MLP neurons of a small language model. Each row is named by its layer, matrix (gate and up: input weights) and neuron, and shows model dimensions 128-223. Each number is 50 + 12 x the weight over its row's rms, rounded and kept within 0 to 99. A neuron's up and down rows have the sign that makes its largest values positive.
After each neuron's rows, "fires after" lists the tokens most often just before its 100 highest values on Wikipedia text that the model never trained on. A number after a token or word is its count.

L8.gate34:51 58 53 26 48 58 47 65 61 47 55 49 53 52 45 50 64 49 73 60 80 41 68 51 50 38 48 71 29 61 46 62 63 56 40 45 58 45 21 30 36 66 48 66 62 35 51 58 44 63 54 36 66 52 49 38 59 51 42 40 64 35 74 41 67 56 39 50 60 39 42 42 65 66 50 50 50 42 64 67 42 22 35 28 50 51 28 57 56 61 28 47 40 34 63 53
L8.up34:60 63 51 42 62 69 38 46 50 50 31 56 65 52 57 53 49 65 46 55 60 50 50 59 45 74 38 85 42 50 53 59 55 73 79 40 54 49 37 41 42 23 48 57 24 59 57 56 41 46 42 59 51 38 40 52 48 59 51 51 70 44 48 61 43 45 46 57 65 51 47 62 66 51 56 45 69 51 63 52 56 16 57 28 56 60 57 57 49 40 52 53 52 42 56 48
fires after: " un" 18, " he" 16, " ex" 12, " s" 10, " cons" 9

L8.gate309:40 54 52 62 47 60 52 67 36 57 49 50 46 44 51 63 73 52 40 42 35 40 55 41 57 42 46 41 33 62 43 58 47 47 51 63 53 62 37 26 41 45 57 69 52 44 54 44 58 33 57 53 67 58 61 70 60 47 48 63 54 66 37 57 57 24 75 64 57 61 63 45 68 48 44 47 63 45 58 33 54 68 47 29 31 66 37 40 20 82 55 43 46 40 36 71
L8.up309:35 67 46 43 39 54 32 56 68 53 38 38 58 49 48 59 35 42 48 55 41 66 44 50 43 54 29 37 61 67 50 52 73 40 48 53 44 47 61 60 41 55 57 34 37 53 65 68 31 38 49 71 58 49 39 52 44 53 40 37 50 34 53 37 34 46 51 54 43 40 50 38 63 36 66 50 49 57 53 49 34 50 61 51 48 17 48 69 66 75 53 63 54 65 57 32
fires after: " he" 34, " ab" 7, " He" 7, " con" 6, " s" 4, "ie" 4

L8.gate206:58 21 44 52 26 55 35 44 38 39 62 49 41 42 44 59 41 50 50 59 50 45 39 62 55 50 59 37 66 65 41 49 77 48 54 49 55 54 42 60 19 38 59 56 50 54 48 57 66 24 47 41 52 60 48 52 55 36 58 48 71 47 41 45 59 53 28 54 51 57 48 51 50 39 48 50 52 62 57 37 66 69 53 53 43 29 50 50 50 59 43 72 46 67 46 40
L8.up206:56 55 20 53 65 59 40 60 45 46 47 44 58 52 40 51 34 20 45 61 45 58 23 29 49 50 44 47 66 51 52 54 47 59 65 51 60 63 30 45 49 44 41 61 52 58 57 59 51 61 56 56 49 43 37 47 43 54 73 43 54 52 62 68 41 41 64 51 60 59 53 74 56 53 37 47 48 34 69 58 50 44 55 70 49 62 48 63 42 44 51 44 57 45 35 73
fires after: "-" 27, "own" 8, "if" 7, " d" 5, "b" 4, "'" 4

L7.gate335:50 47 47 60 12 43 39 56 62 60 33 38 38 55 60 48 38 36 50 36 53 48 66 45 50 49 56 45 58 50 65 66 53 57 55 42 61 71 61 43 75 60 46 47 44 46 60 57 64 43 41 66 50 46 71 56 70 53 68 64 60 47 35 52 49 48 59 62 50 54 54 45 55 62 54 48 55 54 30 34 47 48 40 40 50 69 38 53 59 47 20 48 46 61 57 28
L7.up335:59 38 45 62 66 39 34 39 52 61 56 45 59 43 45 53 48 27 38 59 43 53 51 34 49 29 54 37 52 35 54 50 50 50 56 69 48 47 49 45 44 57 25 38 53 57 36 57 62 36 55 43 44 50 62 63 53 49 57 67 57 35 53 54 52 68 56 59 55 32 66 57 42 61 52 42 47 38 46 48 39 57 45 43 56 74 39 70 41 52 41 43 30 26 44 38
fires after: " W" 14, "W" 14, "." 14, "," 8, "5" 6, "F" 5

L8.gate243:70 50 53 46 47 59 48 43 35 33 56 58 64 54 43 54 64 36 66 44 45 37 39 28 49 53 32 49 60 36 54 42 58 81 46 49 47 47 52 62 62 58 52 64 38 39 52 85 52 63 37 51 65 57 42 54 51 43 62 56 43 53 48 57 56 41 59 50 39 63 49 37 24 43 73 35 43 51 72 59 72 66 61 66 40 47 25 37 43 64 58 33 25 58 21 33
L8.up243:42 35 29 47 38 35 23 54 54 48 54 44 41 39 58 43 61 46 68 64 64 66 59 42 57 31 36 37 50 65 43 30 58 32 43 31 31 51 47 53 64 33 43 33 56 62 35 49 57 30 34 30 35 61 36 66 64 73 33 70 46 66 84 36 48 43 25 50 43 67 48 66 42 37 66 55 37 31 46 36 40 61 47 64 50 64 45 55 40 64 46 44 38 69 68 62
fires after: ":" 16, " H" 12, "," 10, " |" 7, "H" 6, " S" 6

L8.gate253:59 14 45 44 72 53 57 32 51 49 66 61 65 35 51 50 52 42 35 65 59 60 51 35 43 68 61 68 39 67 48 46 40 51 56 53 64 43 56 51 51 35 59 61 50 19 54 39 52 54 60 38 57 41 49 78 27 42 52 65 57 55 30 62 56 55 47 43 52 41 50 62 62 56 62 49 30 38 49 29 68 50 57 39 47 51 42 58 67 40 58 58 00 43 77 49
L8.up253:35 48 53 46 51 59 58 59 46 35 31 60 51 60 62 60 36 56 68 42 50 35 37 51 48 61 52 57 48 38 73 48 38 43 31 60 31 54 59 59 23 55 51 34 25 51 47 59 58 52 76 56 52 52 31 47 42 50 35 34 60 42 51 68 58 49 46 59 61 48 61 56 62 54 53 41 39 32 48 48 64 41 56 35 41 61 39 35 63 42 45 54 38 43 44 47
fires after: " s" 38, " sp" 9, " pl" 8, " l" 7, " bro" 5, "rough" 5

L6.gate7:43 54 62 58 53 35 22 38 78 76 40 41 33 43 50 57 43 55 66 69 43 36 40 38 43 31 63 72 56 51 42 49 84 64 53 34 69 40 61 43 53 49 43 60 43 62 37 50 54 50 37 62 55 51 60 44 55 51 31 37 66 48 56 52 56 38 50 42 48 76 42 59 57 66 56 54 57 51 56 52 52 59 56 46 60 69 34 41 37 38 45 47 33 63 57 60
L6.up7:63 58 48 59 36 67 40 40 50 66 65 36 62 72 41 59 39 37 56 51 55 46 48 49 50 54 43 60 62 52 41 55 58 41 36 69 51 50 55 54 63 38 16 72 64 46 47 61 65 43 48 45 65 52 51 51 48 41 48 58 47 56 67 52 62 33 62 51 69 40 45 43 25 42 58 57 52 27 47 56 64 36 36 60 47 38 63 53 63 35 72 49 58 69 58 44
fires after: "\n" 37, "==" 18, "|" 13, "===" 11

L8.gate370:56 50 49 43 58 45 76 41 52 33 56 43 46 66 41 32 60 42 48 38 52 50 63 44 49 35 49 64 35 49 49 51 58 45 46 58 29 25 53 39 60 72 68 48 71 53 42 47 52 57 36 63 46 34 66 42 55 47 43 97 76 37 37 46 63 42 65 54 43 68 63 38 37 53 63 55 41 57 58 48 54 42 30 45 57 57 59 35 44 53 38 46 45 28 57 45
L8.up370:57 52 47 58 65 59 44 41 29 50 22 67 39 56 49 42 63 45 48 48 44 59 43 58 50 75 35 32 42 42 70 57 60 46 69 85 60 50 75 55 55 42 34 43 45 77 49 65 34 63 46 79 43 31 39 71 38 55 49 38 59 30 50 46 46 56 47 61 41 50 45 44 38 48 57 53 48 50 51 68 56 60 45 43 62 30 56 63 60 37 46 44 48 65 49 44
fires after: " D" 17, " R" 13, "2" 10, " a" 8, " S" 8, "D" 6

L8.gate198:39 46 61 07 31 75 27 38 45 25 65 38 40 38 49 41 38 45 52 47 74 45 27 53 55 33 43 55 40 51 45 72 51 40 52 58 60 55 41 47 40 41 47 58 47 34 57 62 35 52 52 71 59 60 64 72 39 43 44 52 36 55 45 43 57 53 43 49 38 31 57 38 71 55 45 32 51 42 44 55 64 59 55 50 45 37 66 54 43 57 45 56 41 52 46 22
L8.up198:60 73 77 47 73 58 54 57 59 57 59 52 52 66 60 55 46 56 49 62 23 31 59 49 46 58 17 51 31 52 58 56 52 47 34 42 26 45 49 58 36 48 35 59 70 66 58 63 73 79 53 61 58 51 46 36 49 49 50 57 50 28 63 31 45 53 26 49 56 39 40 56 79 41 54 66 53 37 42 60 77 16 42 45 42 43 46 39 50 53 78 50 35 61 71 52
fires after: " s" 83, "d" 7, " S" 5

L8.gate94:65 32 38 43 51 49 55 58 42 41 51 66 45 66 57 65 62 43 61 49 68 26 80 56 54 58 41 50 23 42 37 62 60 48 36 29 49 71 56 54 51 55 48 57 64 34 67 48 57 36 54 40 64 40 38 50 57 36 36 57 45 51 51 47 41 42 56 55 54 59 52 35 48 53 55 46 32 29 51 80 73 42 37 45 30 51 23 63 60 70 68 53 22 56 50 64
L8.up94:51 52 65 69 53 49 40 45 34 49 37 84 51 29 44 62 40 36 46 53 33 33 46 36 38 59 69 43 44 65 52 68 55 57 25 33 59 51 48 59 65 46 44 49 74 56 76 47 21 47 40 53 51 54 58 60 44 54 28 59 38 27 38 59 55 55 42 84 57 40 27 42 61 32 44 51 57 48 51 42 67 39 24 39 45 74 56 52 49 66 46 37 53 57 68 45
fires after: "," 44, "0" 11, "ry" 6, "5" 5, ":" 5

L8.gate165:72 45 40 53 59 48 58 36 67 48 51 65 54 48 42 48 57 33 67 56 43 56 62 40 52 75 69 61 52 50 56 52 60 69 51 45 73 32 58 48 67 48 46 52 55 41 44 44 46 53 48 40 50 55 70 59 53 54 71 75 59 50 44 70 34 38 51 64 56 55 38 55 43 55 34 65 69 61 62 51 52 52 57 51 62 50 58 41 43 33 43 62 26 61 64 36
L8.up165:55 43 52 38 69 51 80 43 67 48 49 42 42 53 48 54 54 29 58 44 52 72 45 28 52 53 45 42 58 72 58 44 44 40 45 82 51 48 51 46 61 71 36 42 44 54 45 44 50 60 44 40 42 51 42 54 57 43 69 76 66 38 53 56 67 56 52 60 49 75 81 54 55 88 42 50 62 58 35 49 64 54 39 55 36 33 56 56 53 35 59 57 57 19 52 55
fires after: " " 66, " O" 11, "2" 5, " N" 4, " S" 4

L7.gate235:48 50 34 61 53 49 48 42 54 49 43 34 55 38 41 40 51 53 32 65 49 54 63 60 49 33 38 61 57 47 49 80 60 66 51 37 37 58 73 42 57 53 62 45 59 58 39 33 49 51 39 59 69 42 43 47 44 49 31 77 57 52 59 48 21 36 70 53 42 47 44 52 55 76 32 61 51 45 43 60 42 45 50 83 63 65 57 47 51 51 62 71 46 45 71 63
L7.up235:50 48 48 47 70 44 72 46 48 31 72 40 36 47 52 71 67 43 45 55 56 33 53 53 40 52 48 60 42 58 44 49 55 43 56 64 55 34 47 37 47 45 37 54 44 44 47 35 64 47 54 46 51 50 70 48 37 47 27 53 66 42 59 51 51 48 71 34 44 42 47 51 40 49 61 75 63 57 39 47 31 56 57 74 46 42 66 46 40 35 81 39 62 54 56 48
fires after: "\n" 44, "cc" 5, "ord" 5, "==" 4

L7.gate360:53 67 44 43 39 56 40 43 67 36 37 30 36 55 49 54 45 52 67 56 40 69 63 36 39 79 44 12 60 53 61 62 46 51 52 53 42 51 59 37 68 40 48 48 45 63 49 48 41 43 56 50 51 65 52 69 68 54 71 61 56 49 34 79 31 52 62 77 47 53 51 39 55 46 58 36 63 59 47 58 24 72 49 63 32 57 43 46 69 50 47 54 44 61 44 58
L7.up360:63 50 72 48 49 54 33 64 49 36 42 37 21 59 52 47 25 38 57 68 29 37 49 55 58 60 49 39 62 57 44 60 47 51 55 09 57 48 46 51 49 58 73 55 37 23 52 52 45 58 51 34 57 39 80 56 58 35 66 44 49 49 47 64 66 29 52 49 39 59 52 53 49 37 50 47 42 44 39 53 40 38 57 39 46 57 55 62 47 37 36 51 68 54 51 56
fires after: "." 20, "A" 10, " A" 9, " O" 7, " W" 5

L8.gate383:58 63 38 49 52 61 43 47 53 36 61 39 48 46 30 65 26 55 60 71 60 54 50 46 49 45 58 60 65 43 50 66 68 36 51 45 41 47 46 61 30 55 53 57 64 74 22 56 65 52 47 31 53 46 55 49 40 44 79 54 61 57 58 45 54 43 49 35 60 37 61 40 51 64 58 45 41 51 55 51 61 46 60 67 53 41 34 63 50 34 43 66 62 77 41 73
L8.up383:57 53 50 46 36 29 58 39 47 50 45 58 39 35 37 44 14 51 45 70 33 45 57 62 56 55 50 50 60 37 43 63 19 59 59 57 28 72 68 59 35 42 62 62 49 45 32 46 54 64 39 61 57 34 57 66 60 61 70 58 49 68 33 51 83 47 69 29 32 53 46 55 65 60 79 45 52 41 46 71 54 39 59 48 42 65 58 68 58 76 27 29 67 51 43 38
fires after: " f" 20, " c" 14, " w" 8, "p" 7, " e" 7, "f" 5

L8.gate6:56 55 48 78 57 67 53 47 25 43 60 44 58 41 33 56 65 47 50 63 67 33 41 53 43 67 62 72 29 66 41 39 38 52 19 64 45 60 39 50 55 45 62 82 51 27 58 47 45 52 60 42 48 81 53 69 43 52 44 56 47 44 43 61 54 56 53 45 67 47 72 43 73 59 63 51 40 50 70 36 61 41 59 50 52 39 34 55 35 61 70 47 53 43 34 54
L8.up6:37 60 65 50 46 61 40 58 51 56 53 33 53 44 36 53 52 37 64 68 38 50 56 48 35 43 45 62 49 46 43 50 62 42 57 41 27 59 41 33 60 55 35 42 32 64 43 46 34 63 57 55 71 50 45 51 37 46 65 49 53 38 58 71 40 38 62 76 46 53 34 57 61 69 45 47 50 53 52 48 69 66 46 62 38 53 46 52 67 48 28 42 54 61 32 34
fires after: " he" 18, "ay" 9, " me" 9, "ear" 8, " He" 8, "ou" 7